Weights of a small GPT-style language model, trained from scratch on English Wikipedia: tied embeddings.
MLP neurons of a small language model. Each row is named by its layer, matrix (gate and up: input weights) and neuron, and shows model dimensions 192-255. Each number is 50 + 10 x the weight over its row's rms, rounded and kept within 0 to 99. A neuron's up and down rows have the sign that makes its largest values positive.
Before each neuron's rows, "fires in" lists the words (lower case) most often at its 100 highest values on Wikipedia text that the model never trained on. A number after a token or word is its count.

fires in: "on" 39, "until" 16, "very" 11, "tournament" 6, "only" 5
L6.gate155:48 43 47 58 43 48 52 64 54 47 25 44 43 37 48 64 49 43 52 55 57 65 59 39 53 45 44 66 63 30 46 42 29 66 31 27 53 57 46 37 63 60 42 49 48 47 47 52 46 58 51 51 46 50 52 43 58 37 54 41 55 60 50 55
L6.up155:61 34 36 37 45 48 52 44 57 60 52 56 28 45 45 61 73 57 63 46 41 60 62 38 42 45 63 60 60 53 40 52 55 45 50 45 59 59 68 58 42 54 43 58 50 37 49 41 34 59 54 45 39 50 54 46 52 48 52 50 40 64 47 51

fires in: "language" 12, "same" 11, "vice" 10, "village" 10, "stage" 9, "vessel" 6
L6.gate259:55 53 43 48 57 26 64 58 70 59 41 52 51 63 56 52 42 43 50 48 42 59 57 51 44 64 77 58 38 56 50 54 42 49 53 53 72 67 66 44 62 55 53 51 47 51 42 37 41 47 48 51 56 43 46 57 30 72 56 62 53 65 54 62
L6.up259:49 51 33 52 15 61 45 38 56 46 57 42 41 48 41 35 54 47 50 65 59 42 48 52 56 56 50 38 15 59 52 58 38 60 65 56 55 56 46 51 54 54 58 34 49 67 45 26 57 66 56 59 69 50 42 61 52 49 50 44 56 65 53 77

fires in: "first" 20, "them" 17, "themselves" 9, "character" 8, "two" 7, "name" 6
L5.gate171:42 52 45 48 49 67 62 55 62 23 46 43 55 59 56 40 44 54 58 41 50 59 41 60 50 34 56 44 42 64 45 36 42 44 50 43 40 38 59 47 39 53 47 64 51 31 44 49 61 52 45 34 39 53 43 46 50 60 40 40 67 40 34 50
L5.up171:55 54 44 22 60 64 53 31 52 52 49 55 55 74 36 50 48 53 54 67 55 64 52 41 56 57 73 57 54 54 34 60 50 57 46 59 48 37 63 61 54 59 49 51 48 44 68 54 61 40 38 50 42 46 56 27 50 66 37 35 62 40 39 40

fires in: "first" 71, "london" 15, "prime" 4
L2.gate34:42 42 40 55 56 65 55 48 43 52 48 64 41 47 38 52 53 41 49 62 51 61 34 40 54 59 48 56 43 53 54 39 52 52 51 39 53 35 59 45 59 56 49 47 55 66 35 50 48 41 37 61 41 53 30 60 48 59 34 51 48 55 55 62
L2.up34:33 45 49 32 62 64 42 35 39 61 41 51 30 53 35 43 53 60 52 64 36 55 37 39 62 48 49 45 63 56 39 53 48 64 58 57 41 54 50 46 58 43 46 54 51 50 42 61 54 38 45 55 43 47 35 45 35 71 28 50 52 62 66 58

fires in: "that" 25, "who" 22, "some" 11, "however" 10
L8.gate257:54 52 53 36 42 68 56 68 62 65 40 61 48 51 56 64 59 66 57 53 50 54 37 74 36 48 54 51 48 66 34 51 46 51 34 36 43 30 45 61 51 57 46 62 47 34 32 61 56 54 57 54 61 38 53 36 32 59 43 45 76 58 40 55
L8.up257:52 32 51 53 35 31 53 33 52 47 39 35 50 47 38 40 56 53 45 63 63 53 35 49 48 61 32 24 55 32 49 35 47 23 52 37 39 60 47 42 45 49 51 36 57 51 51 42 44 44 48 62 58 64 46 44 34 48 68 42 59 56 56 47

fires in: "children" 17, "both" 11, "votes" 11, "building" 10, "child" 5
L5.gate504:44 62 51 73 44 48 68 61 62 48 30 44 47 53 42 68 56 42 54 48 33 64 62 40 57 55 59 74 39 61 51 49 37 68 43 35 57 57 43 63 51 64 46 36 35 62 49 36 53 49 54 48 60 58 35 57 57 54 49 59 53 36 52 46
L5.up504:53 31 35 63 50 58 54 48 56 44 57 67 36 74 45 55 47 54 48 39 61 53 46 57 52 51 56 38 56 46 59 45 54 36 45 57 40 53 49 46 59 37 62 52 69 39 53 56 33 54 53 64 44 36 44 49 24 50 53 50 36 39 45 54

fires in: "later" 26, "operations" 8, "liberal" 6, "earlier" 5, "latter" 5, "property" 5
L6.gate198:44 33 54 62 60 63 45 54 55 43 43 49 50 60 57 51 40 47 72 64 41 46 54 49 60 44 73 56 48 64 48 69 40 60 52 49 57 39 52 44 48 44 38 52 32 57 68 37 58 53 54 50 66 42 43 52 56 47 50 57 83 57 47 63
L6.up198:55 34 41 45 74 55 57 53 52 41 54 46 52 51 35 55 60 60 54 75 41 41 62 47 69 50 54 42 42 44 58 63 49 39 53 38 43 39 45 39 46 50 67 64 40 55 60 59 58 49 52 49 62 33 50 35 47 56 43 52 54 54 61 80

fires in: "on" 77, "over" 10, "only" 5
L6.gate427:48 57 44 64 63 53 67 61 51 48 56 34 36 49 41 48 60 32 45 44 38 41 49 61 66 42 45 58 53 62 43 49 55 61 36 41 38 48 45 48 49 56 37 37 52 48 46 55 57 49 49 54 50 37 53 42 52 34 52 56 58 34 54 49
L6.up427:49 49 48 63 61 42 41 43 56 62 35 42 30 45 28 60 53 40 57 55 43 36 49 59 79 48 50 66 74 56 42 37 54 67 35 44 46 49 51 59 40 49 28 37 52 46 56 41 58 62 64 46 63 49 59 59 37 36 51 65 52 49 40 73

fires in: "first" 31, "second" 8, "year" 7, "london" 6, "appearances" 6, "1st" 5
L6.gate418:51 52 33 36 52 42 55 62 45 49 45 63 25 44 67 46 43 37 52 80 38 63 34 53 50 47 60 46 47 61 45 48 43 45 44 32 55 43 51 57 57 60 61 38 63 44 47 48 47 45 46 52 55 30 43 36 42 73 50 57 52 45 24 58
L6.up418:37 41 56 43 43 54 50 57 42 39 57 84 52 31 49 54 37 50 52 69 48 45 22 62 42 39 45 37 48 43 65 53 62 61 60 43 51 50 37 49 57 66 64 73 44 42 57 53 58 51 53 54 57 38 37 41 46 45 43 42 49 50 71 44

fires in: "states" 36, "france" 13, "england" 8, "ireland" 7, "scotland" 5, "spain" 4
L6.gate175:37 21 40 44 47 39 63 59 48 30 58 65 52 55 56 52 38 48 43 61 45 37 51 57 41 44 60 51 45 47 52 49 47 42 50 28 39 44 44 37 45 50 44 58 45 50 56 55 48 61 49 53 59 46 37 49 51 56 41 47 56 50 50 51
L6.up175:54 63 49 50 58 49 60 43 58 50 73 62 45 54 45 52 55 50 48 43 40 43 62 43 30 56 32 52 51 44 49 61 64 49 58 32 54 50 36 45 46 33 39 63 31 55 36 54 37 39 44 48 67 68 25 28 31 38 50 58 46 46 56 43

fires in: "the" 87
L8.gate643:46 41 40 54 54 54 54 66 67 53 52 62 60 52 40 40 67 57 60 56 31 47 46 55 27 46 62 51 31 59 52 57 33 57 49 50 45 50 44 43 52 44 57 51 47 73 50 47 68 69 50 51 68 46 52 54 49 42 67 47 52 38 50 51
L8.up643:43 61 49 47 61 56 46 51 53 56 47 31 68 43 49 37 59 61 52 51 54 22 44 57 61 46 49 38 47 38 43 48 50 61 39 48 38 46 43 42 64 72 60 45 42 31 43 52 53 56 46 63 32 63 54 31 62 51 50 42 46 34 46 44

fires in: "country" 25, "county" 17, "mountains" 7, "count" 4
L5.gate552:51 44 67 49 35 47 57 39 60 49 49 48 38 51 59 54 59 38 58 54 53 68 48 60 47 35 54 72 56 37 47 62 53 49 46 35 40 47 42 62 52 56 47 51 32 58 44 51 47 58 52 25 45 37 45 58 53 40 31 47 59 37 64 57
L5.up552:44 32 75 39 38 55 48 35 47 48 38 50 26 65 55 47 45 47 60 52 60 44 35 64 43 44 57 70 58 52 52 54 50 52 62 48 49 29 53 54 42 41 47 60 33 56 63 48 59 58 41 38 56 42 55 47 52 38 36 34 58 50 55 36

fires in: "southern" 14, "second" 14, "right" 9, "secondary" 7, "first" 7, "rights" 6
L6.gate87:34 34 48 54 42 55 48 62 48 50 26 61 54 49 48 37 55 74 49 68 43 59 60 54 62 55 69 48 56 62 43 46 51 50 41 53 52 25 54 48 54 75 37 52 49 49 45 58 39 45 44 46 60 54 56 38 51 53 48 57 78 50 57 37
L6.up87:38 44 49 33 47 49 56 57 43 53 53 60 63 40 54 41 47 41 42 58 34 36 63 56 49 44 57 57 41 44 36 48 44 63 31 46 43 55 44 52 46 62 52 64 43 55 32 49 37 29 40 55 35 54 38 41 38 56 46 60 59 56 68 54

fires in: "that" 55, "which" 17, "what" 6, "it" 5, "total" 4
L8.gate61:32 46 62 57 55 64 44 44 72 41 37 45 57 47 45 48 50 40 63 41 49 62 42 47 65 66 40 54 53 49 42 48 55 52 33 40 52 54 48 38 56 53 39 51 38 39 59 50 69 70 39 57 40 66 51 58 42 51 63 40 71 30 51 47
L8.up61:57 58 55 39 40 53 50 52 62 55 55 61 44 51 53 56 43 44 43 41 50 49 57 51 52 53 34 49 43 46 63 58 31 38 61 41 61 40 69 28 38 34 58 55 68 49 54 49 37 68 55 58 49 50 64 47 35 71 43 44 67 58 51 43

fires in: "can" 27, "would" 18, "may" 14, "could" 8, "will" 7, "should" 6
L5.gate419:45 62 64 40 41 65 49 46 72 51 51 53 25 60 50 58 64 56 49 45 34 47 50 40 52 49 74 57 61 62 61 50 56 59 56 49 37 53 40 57 37 45 46 58 38 46 34 33 61 61 45 53 45 49 59 42 40 56 35 60 45 49 51 40
L5.up419:47 55 55 48 54 47 46 41 52 50 52 55 55 43 62 41 46 56 44 63 50 57 64 49 48 73 50 49 46 42 52 47 54 52 57 66 61 47 44 39 48 41 37 61 55 40 58 61 36 44 55 42 63 35 53 57 45 54 52 42 37 62 47 52

fires in: "york" 34, "union" 13, "okoye" 8, "uganda" 6, "grand" 5, "royal" 4
L2.gate234:36 44 50 57 50 52 70 64 38 43 36 37 48 56 51 61 60 48 57 55 55 44 43 58 50 57 57 47 46 59 36 31 50 42 60 33 43 55 50 51 68 65 48 61 43 43 39 60 42 69 39 49 55 53 49 65 35 35 45 41 64 47 55 43
L2.up234:64 45 62 46 39 47 58 55 43 45 58 60 66 62 46 57 45 43 29 55 50 41 33 37 28 41 33 47 26 68 44 44 52 51 54 72 51 41 45 54 50 45 51 47 38 48 52 54 38 50 53 55 50 61 37 48 56 43 38 45 44 46 63 38

fires in: "first" 40, "one" 19, "only" 16, "this" 7, "tumor" 4
L2.gate326:38 51 36 44 31 59 50 53 52 54 44 38 51 64 49 43 55 56 63 52 66 53 48 46 58 35 46 63 65 42 48 47 59 62 37 39 57 48 63 55 57 63 58 39 28 37 52 63 57 62 45 55 44 32 41 65 33 65 38 36 62 49 53 60
L2.up326:55 62 64 41 60 49 45 44 61 69 54 50 45 53 59 57 61 48 64 54 42 74 57 45 38 64 45 62 57 63 41 45 56 52 48 57 45 40 68 47 41 45 57 52 58 64 51 56 50 49 59 48 62 57 47 53 78 38 39 53 55 54 27 62

fires in: "people" 15, "children" 14, "members" 10, "votes" 10, "players" 6
L8.gate580:32 60 50 45 33 53 59 41 45 48 43 45 55 67 50 66 44 46 48 47 70 59 45 53 55 56 59 56 53 49 47 31 50 58 54 51 43 49 44 45 62 54 41 40 40 54 47 35 65 37 59 58 58 56 49 63 53 53 46 53 52 44 42 47
L8.up580:52 50 62 56 49 40 62 45 43 44 33 49 37 65 17 40 63 48 49 56 50 39 42 62 59 49 68 58 65 49 46 49 41 48 47 53 58 64 61 38 50 47 36 65 53 36 50 73 49 33 47 28 54 44 39 48 45 35 42 47 41 57 51 48

fires in: "it" 18, "people" 14, "european" 8, "europe" 7, "related" 5
L5.gate140:54 27 63 51 40 37 60 50 61 46 41 65 45 49 58 58 45 30 45 54 35 54 37 42 35 41 50 39 46 71 28 58 51 54 50 52 48 43 59 50 52 58 42 61 43 64 49 61 57 38 41 42 41 38 37 44 25 46 45 59 53 52 41 27
L5.up140:54 53 81 46 54 53 52 50 52 52 31 59 53 44 58 54 45 35 46 53 47 44 31 50 26 34 38 45 46 60 39 49 53 51 66 43 41 38 50 56 38 38 60 70 64 67 57 78 57 32 46 33 53 35 38 46 31 58 41 56 55 57 36 35

fires in: "all" 50, "alliance" 7, "allow" 7, "allowed" 6, "of" 6, "allowing" 5
L8.gate682:44 57 50 64 50 38 48 72 51 51 40 64 47 55 41 52 43 49 37 72 49 55 44 60 46 53 65 41 37 60 56 41 54 52 35 50 67 51 48 36 54 58 69 43 52 61 41 29 45 31 34 19 44 41 54 38 33 43 42 49 57 62 47 51
L8.up682:46 67 53 57 55 54 35 52 61 47 47 77 68 61 44 49 56 43 40 60 69 61 37 53 44 53 49 42 48 51 54 48 60 62 46 50 49 37 49 54 59 49 47 53 42 44 56 52 69 37 64 59 35 52 65 48 54 63 26 61 67 56 46 48

fires in: "known" 21, "new" 8, "different" 7, "important" 6, "qualified" 4, "supporting" 4
L6.gate281:36 51 48 52 56 41 57 66 53 60 46 55 55 53 34 58 54 57 49 41 32 51 55 44 58 42 52 48 70 31 48 51 53 47 31 53 41 50 56 55 38 51 58 68 51 54 36 55 65 40 54 52 56 68 46 47 29 64 45 55 72 56 54 65
L6.up281:61 54 56 37 63 42 67 54 42 53 68 52 51 43 35 81 41 47 47 47 54 62 56 27 55 57 42 58 50 37 46 45 57 55 54 45 56 58 69 46 51 30 61 50 47 45 52 44 59 57 53 63 54 60 50 51 49 46 58 58 56 42 48 50

fires in: "a" 21, "after" 21, "as" 13, "according" 6, "among" 4
L8.gate117:38 56 54 42 54 61 57 38 49 57 34 43 41 61 51 44 53 51 53 53 55 51 33 44 52 52 55 38 48 67 66 62 50 40 40 40 34 42 51 47 51 52 35 39 51 52 37 42 57 53 45 40 42 34 48 67 38 51 77 38 61 39 44 60
L8.up117:68 49 35 46 55 58 35 49 42 48 46 54 46 52 65 57 61 51 47 61 57 37 47 72 45 42 49 41 54 65 51 76 43 48 54 33 55 43 46 79 46 54 50 54 57 51 49 53 40 54 35 57 58 51 46 48 42 66 38 62 49 46 49 50

fires in: "it" 43, "medal" 8, "italy" 8, "italian" 6, "medalist" 6, "media" 5
L2.gate173:44 31 56 46 38 45 56 58 57 66 78 49 48 61 46 51 44 37 45 47 47 52 61 45 37 66 68 53 52 39 51 57 32 26 51 22 56 67 48 37 63 49 38 54 47 49 20 55 47 53 52 56 51 49 42 53 45 49 53 50 46 31 62 56
L2.up173:43 36 53 51 73 36 60 61 63 56 43 48 36 40 44 46 65 31 54 55 57 49 53 31 47 67 54 66 46 41 41 49 24 47 52 37 55 48 57 51 54 61 49 48 53 64 50 59 56 69 54 49 55 57 50 40 34 46 50 46 52 58 45 50

fires in: "a" 19, "became" 15, "appointed" 13, "also" 6, "as" 5
L6.gate316:44 64 26 49 44 72 53 45 39 58 64 50 59 59 56 56 44 66 49 50 41 61 48 60 49 51 48 45 58 70 52 59 40 38 49 50 39 49 42 60 63 73 45 45 51 44 41 36 41 44 44 48 40 57 43 49 49 41 52 53 68 40 29 59
L6.up316:49 52 39 47 59 50 43 45 56 52 60 47 55 51 65 43 51 52 33 69 38 41 58 59 49 26 61 50 49 53 32 44 38 43 59 52 51 49 48 61 57 51 16 57 35 55 59 30 53 58 73 51 61 57 45 53 56 38 41 58 38 46 45 62

fires in: "his" 28, "more" 13, "mainly" 7, "s" 6
L5.gate153:37 27 52 53 51 56 62 53 60 42 54 55 32 57 58 61 40 41 60 68 48 53 42 37 40 41 58 57 50 58 51 52 34 45 61 44 55 47 62 51 49 53 39 52 53 57 53 33 45 42 46 45 54 42 40 53 36 50 65 53 43 68 51 59
L5.up153:45 45 71 54 43 63 46 43 55 51 38 60 33 54 58 43 50 37 43 52 54 43 42 51 26 34 59 49 71 68 34 48 51 65 46 49 51 56 64 54 44 54 28 38 42 42 54 59 40 40 57 46 59 29 57 47 17 59 40 69 55 62 49 63

fires in: "the" 39, "awarded" 9, "result" 8, "area" 7, "awards" 6, "results" 5
L8.gate351:58 53 63 48 57 62 47 49 55 55 61 67 62 47 68 51 50 37 57 84 36 68 67 33 43 37 48 55 47 61 49 51 48 49 42 49 41 59 46 68 59 66 54 50 59 41 54 46 52 38 51 59 53 40 49 64 46 33 45 53 52 27 53 51
L8.up351:48 61 67 48 70 52 46 51 38 59 72 46 56 63 42 48 51 42 56 39 62 39 46 70 44 43 38 54 49 68 54 38 61 48 47 49 60 69 28 64 51 62 58 56 50 46 57 46 49 44 48 53 56 61 54 42 34 52 48 41 53 55 57 33

fires in: "before" 26, "college" 17, "result" 11, "results" 8, "release" 6, "succeeded" 4
L2.gate230:38 46 54 60 33 56 59 43 35 65 54 58 62 58 54 57 47 56 48 52 59 57 50 41 55 65 48 55 35 50 33 44 58 54 70 40 55 57 65 55 54 64 44 47 64 54 36 48 57 52 40 63 73 63 41 63 49 64 37 59 68 52 66 67
L2.up230:58 59 66 45 58 41 64 61 58 46 62 44 50 36 35 44 53 27 54 55 53 52 55 50 48 52 67 34 63 61 50 43 36 50 52 51 55 46 36 45 53 52 60 46 60 38 43 65 59 42 53 62 42 50 67 29 47 44 60 70 62 51 63 36

fires in: "24" 15, "26" 14, "23" 14, "33" 9, "27" 7, "36" 4
L2.gate293:59 61 59 59 52 48 42 49 58 49 50 37 38 56 57 52 48 53 41 67 43 45 56 43 59 59 45 55 54 55 67 56 53 69 41 40 48 46 64 47 53 45 57 67 44 39 60 50 66 57 44 34 49 42 51 55 48 59 57 53 44 59 58 62
L2.up293:52 46 50 62 67 35 45 53 52 36 46 33 44 53 37 54 50 58 35 38 46 60 33 46 57 63 47 51 25 46 44 40 53 48 56 54 64 52 61 61 60 51 60 74 55 49 66 68 68 47 40 45 63 50 30 48 31 43 56 29 32 50 51 38

fires in: "on" 36, "after" 14, "received" 11, "won" 9, "earned" 7, "made" 6
L8.gate483:36 41 24 34 40 76 55 38 42 58 61 38 47 55 49 64 39 51 53 45 54 63 50 35 63 30 58 51 41 52 64 59 60 51 64 43 63 52 45 36 51 76 46 45 52 64 42 32 34 42 46 61 62 44 51 60 49 45 62 58 53 57 54 53
L8.up483:44 51 50 37 67 37 41 36 45 54 46 52 62 34 66 71 41 46 65 54 57 52 35 37 44 39 57 53 67 52 50 54 38 62 42 42 56 35 44 56 54 41 58 41 47 44 48 48 68 55 64 27 46 61 61 62 42 41 43 53 60 41 40 49

fires in: "but" 17, "and" 15, "david" 12, "democratic" 6
L6.gate468:60 49 45 68 64 53 64 43 45 38 52 44 48 46 47 43 57 62 57 57 33 49 40 52 38 41 48 65 63 64 37 67 53 65 45 52 52 60 50 51 56 59 71 48 62 34 39 47 53 30 50 48 64 64 50 48 30 46 44 39 59 47 71 60
L6.up468:51 40 56 44 54 37 54 51 73 55 54 59 69 54 54 70 46 64 61 49 35 52 59 52 42 60 38 52 41 42 68 46 46 45 56 57 40 37 54 46 49 38 51 41 43 81 59 43 47 49 59 51 46 64 42 55 47 41 62 39 47 70 44 45

fires in: "against" 32, "went" 9, "his" 7, "its" 6, "research" 5
L5.gate703:50 53 36 50 45 43 54 48 32 40 58 36 37 46 44 45 40 45 51 50 47 27 51 41 44 30 37 60 47 77 65 51 36 49 39 59 64 46 46 44 51 65 64 42 51 56 55 49 63 54 64 64 66 46 44 42 49 44 49 34 50 30 62 48
L5.up703:56 57 53 32 52 51 54 46 52 60 57 51 40 43 48 69 28 51 43 39 54 58 31 47 39 40 54 48 61 46 33 55 39 55 48 46 56 52 45 27 42 44 39 40 69 56 54 45 40 51 46 33 44 49 62 57 56 41 51 37 61 47 56 57

fires in: "of" 25, "is" 9, "party" 9, "time" 7, "way" 5, "there" 5
L5.gate640:42 52 52 51 41 50 60 50 50 24 37 49 51 57 46 40 53 41 43 43 53 65 36 46 40 55 59 60 42 68 43 33 51 65 62 48 45 58 51 32 53 57 28 45 57 53 55 38 69 49 44 57 62 24 34 43 37 65 42 43 63 60 32 47
L5.up640:57 68 51 43 66 40 47 52 45 54 53 46 64 46 47 68 60 40 38 55 40 56 71 44 56 50 51 58 38 52 56 53 62 46 60 44 54 43 56 49 42 48 39 66 58 54 40 52 60 57 50 39 47 37 49 55 33 64 41 49 56 64 52 53

fires in: "league" 23, "level" 9, "least" 8, "left" 7, "no" 4
L8.gate98:69 42 55 50 37 57 57 51 52 35 60 52 52 36 58 47 54 62 44 49 61 44 35 27 48 56 57 42 34 75 39 42 46 47 61 38 37 45 62 33 38 56 36 60 55 67 55 31 46 40 37 43 47 24 52 52 49 52 52 45 59 47 46 52
L8.up98:37 59 55 42 47 57 49 51 54 53 46 54 45 49 36 68 40 63 49 53 53 56 40 47 54 56 57 34 35 52 34 40 72 56 80 37 49 58 57 36 40 45 38 55 61 67 57 41 53 68 24 62 60 51 53 50 48 65 27 57 48 46 54 67

fires in: "as" 22, "side" 9, "suspended" 6, "alongside" 5, "available" 5, "wore" 4
L6.gate89:44 59 52 63 59 49 50 47 57 62 36 37 40 58 59 65 50 50 60 50 53 58 40 55 55 49 63 47 42 46 44 43 49 59 56 46 51 34 40 68 50 41 40 52 48 47 46 63 52 59 49 59 71 49 58 50 10 72 37 59 61 54 51 67
L6.up89:70 65 41 62 63 37 48 50 37 49 60 53 52 55 56 46 55 44 50 58 59 57 29 75 60 35 49 56 27 52 51 49 57 72 45 58 37 37 43 56 30 27 34 46 54 61 49 58 46 48 54 51 63 36 60 58 37 53 69 45 60 45 44 59

fires in: "as" 88, "succeeded" 9
L6.gate525:32 48 38 55 34 63 54 46 23 44 47 43 43 53 47 37 52 59 56 51 45 64 44 63 69 31 72 43 54 49 42 51 53 33 59 40 39 46 49 40 60 57 45 55 53 52 46 46 49 47 43 49 74 50 48 38 48 40 46 36 51 44 52 53
L6.up525:67 57 44 55 64 51 43 57 46 41 49 46 60 41 59 55 53 63 58 67 59 70 26 38 44 65 55 46 53 58 51 37 47 62 64 56 65 36 60 48 36 40 39 51 66 63 43 46 50 64 34 58 33 53 37 64 52 61 50 20 51 52 54 48

fires in: "and" 52, "secondary" 7, "honorary" 5
L5.gate638:42 30 50 63 50 70 47 60 33 34 44 59 61 59 40 40 51 54 40 49 56 32 38 67 45 27 50 29 53 64 47 55 41 55 47 42 56 43 50 46 65 58 46 61 40 40 37 64 54 38 50 51 56 44 47 44 32 55 26 50 44 34 55 57
L5.up638:55 45 61 52 64 49 56 42 31 60 53 47 45 33 59 59 49 32 48 43 54 61 59 61 36 56 34 70 49 47 41 67 39 30 56 42 45 31 44 50 59 43 54 31 56 55 50 53 51 41 41 54 58 51 50 57 57 60 50 35 47 65 33 53

fires in: "of" 36, "following" 12, "to" 10
L6.gate26:50 34 34 58 52 56 62 64 52 41 57 59 60 47 53 58 45 33 47 45 50 44 50 42 30 30 37 58 39 37 43 23 47 38 51 50 64 68 55 49 54 47 46 43 44 58 61 40 52 61 34 59 51 58 38 70 60 62 53 32 41 54 35 52
L6.up26:57 58 28 40 53 57 63 53 52 60 52 60 52 64 57 52 52 39 62 39 67 37 57 49 41 60 70 40 42 45 53 39 47 41 51 49 56 54 50 58 36 60 32 54 47 55 41 55 53 41 63 58 31 43 66 61 51 54 44 51 55 60 49 59

fires in: "release" 13, "date" 12, "is" 11, "released" 9, "department" 9, "charts" 6
L6.gate272:48 49 47 65 51 50 73 47 37 58 46 34 50 57 32 45 62 37 66 54 31 42 53 60 53 51 34 61 49 62 37 50 47 44 50 53 37 54 43 70 71 61 35 72 35 63 38 59 41 48 44 42 58 59 35 58 48 55 54 42 53 47 72 46
L6.up272:50 60 42 78 38 58 67 53 45 54 38 57 60 44 57 44 59 50 59 42 39 57 52 51 36 50 50 48 58 49 35 38 52 54 53 44 51 55 52 70 73 56 52 43 51 59 40 40 45 53 46 69 47 52 41 44 43 61 47 46 55 40 43 46

fires in: "all" 16, "behind" 11, "washington" 8, "allow" 6, "water" 5, "end" 4
L5.gate337:62 51 42 52 52 60 49 60 53 49 35 50 37 40 44 47 38 65 48 57 59 65 45 43 50 50 55 78 53 33 48 31 38 61 60 45 45 52 52 45 57 50 40 42 48 75 39 47 48 41 59 32 59 40 55 48 50 61 34 50 62 47 54 50
L5.up337:51 72 52 51 37 50 55 45 54 37 56 65 47 54 63 34 52 42 58 36 51 52 44 35 42 66 28 55 26 43 66 59 53 67 58 56 52 45 68 62 46 43 42 48 42 59 57 56 46 51 56 57 38 40 48 61 41 50 47 47 73 60 39 39

fires in: "be" 23, "became" 15, "times" 12, "sometimes" 8, "become" 6, "it" 4
L6.gate362:39 32 41 48 53 67 59 46 43 49 39 49 38 59 42 51 58 51 56 49 50 66 42 50 43 47 56 61 48 54 50 64 53 58 58 39 44 50 39 45 62 58 42 55 36 46 35 58 43 41 45 50 63 56 51 56 47 43 44 40 68 62 42 50
L6.up362:51 47 40 58 52 55 56 53 44 60 42 45 49 42 55 44 50 36 47 44 52 63 57 60 21 45 53 60 64 59 22 40 34 43 69 44 30 39 48 54 34 56 42 53 57 47 32 72 25 57 44 44 40 57 41 69 46 40 56 52 55 58 52 58

fires in: "his" 76, "her" 22
L2.gate157:48 43 42 53 49 47 59 61 32 36 55 51 43 49 45 32 39 29 67 53 35 67 45 68 41 49 44 54 33 49 64 62 44 33 39 38 61 57 49 40 63 48 57 38 54 66 39 51 48 60 44 63 50 37 38 55 62 40 52 59 45 34 59 40
L2.up157:52 39 28 33 64 42 47 61 60 49 73 49 55 51 38 46 33 41 39 43 39 51 44 55 41 51 56 46 55 51 49 58 56 49 41 63 50 52 50 53 59 39 31 33 30 45 72 45 54 64 42 53 54 55 39 39 60 45 53 58 39 33 50 47

fires in: "before" 20, "over" 19, "full" 6, "while" 6, "southern" 5, "despite" 4
L6.gate306:47 53 30 51 60 62 61 53 48 49 49 62 43 56 57 67 49 39 39 46 43 60 61 41 53 51 45 53 44 48 63 44 42 43 45 37 65 52 37 45 39 44 48 37 53 53 48 52 50 29 49 50 58 43 33 37 46 60 50 42 60 43 42 51
L6.up306:52 54 54 64 46 69 67 59 44 57 43 50 43 47 52 50 47 46 36 53 50 38 45 37 72 41 44 62 56 29 52 58 42 41 46 53 55 51 35 36 38 48 46 45 60 55 43 55 40 70 60 42 64 56 33 56 51 70 38 50 73 54 44 55

fires in: "named" 16, "called" 16, "washington" 9, "what" 8, "wrote" 8
L6.gate517:30 61 57 41 49 51 51 53 70 42 54 32 56 41 49 55 49 48 57 48 50 62 40 31 47 54 34 64 44 63 52 63 55 42 67 48 61 47 56 65 59 57 51 54 57 47 44 35 61 40 27 46 60 58 49 48 65 62 60 32 59 56 37 57
L6.up517:49 54 51 56 40 55 46 52 42 57 54 43 60 52 72 60 51 59 42 50 60 47 42 40 33 65 55 58 52 59 52 46 61 54 39 63 46 32 41 39 46 53 34 62 53 50 57 50 70 36 71 56 75 43 51 63 53 52 29 39 42 51 53 44

fires in: "a" 86, "an" 7
L5.gate387:48 46 26 65 61 65 49 58 57 60 58 42 34 60 47 36 40 49 66 54 40 56 39 42 56 39 50 50 55 64 47 39 46 46 59 55 46 39 48 52 60 67 49 63 51 41 23 36 69 41 50 57 52 39 60 54 53 44 35 58 61 38 35 65
L5.up387:50 57 47 45 52 38 46 60 48 66 66 50 50 35 59 65 56 68 36 62 39 58 48 53 45 53 41 39 46 55 35 57 53 61 51 48 59 44 52 58 49 55 64 49 48 50 66 56 47 50 65 51 48 66 44 49 49 35 60 38 50 23 51 52

fires in: "his" 21, "considered" 10, "continued" 8, "continuing" 6, "its" 5, "the" 5
L5.gate23:55 31 36 44 45 59 59 64 53 52 52 52 28 59 51 56 49 61 52 49 43 57 39 50 33 48 52 47 47 39 56 46 58 38 61 50 52 68 60 49 62 51 45 43 31 45 52 49 48 34 49 52 71 49 34 31 57 59 51 37 53 44 25 50
L5.up23:39 35 44 36 60 50 60 53 64 26 45 57 51 55 56 50 49 41 67 42 64 56 51 56 44 53 63 64 50 35 35 36 48 43 42 27 49 41 57 53 43 49 34 47 54 47 56 38 70 56 45 57 41 63 45 55 62 45 58 43 52 38 36 48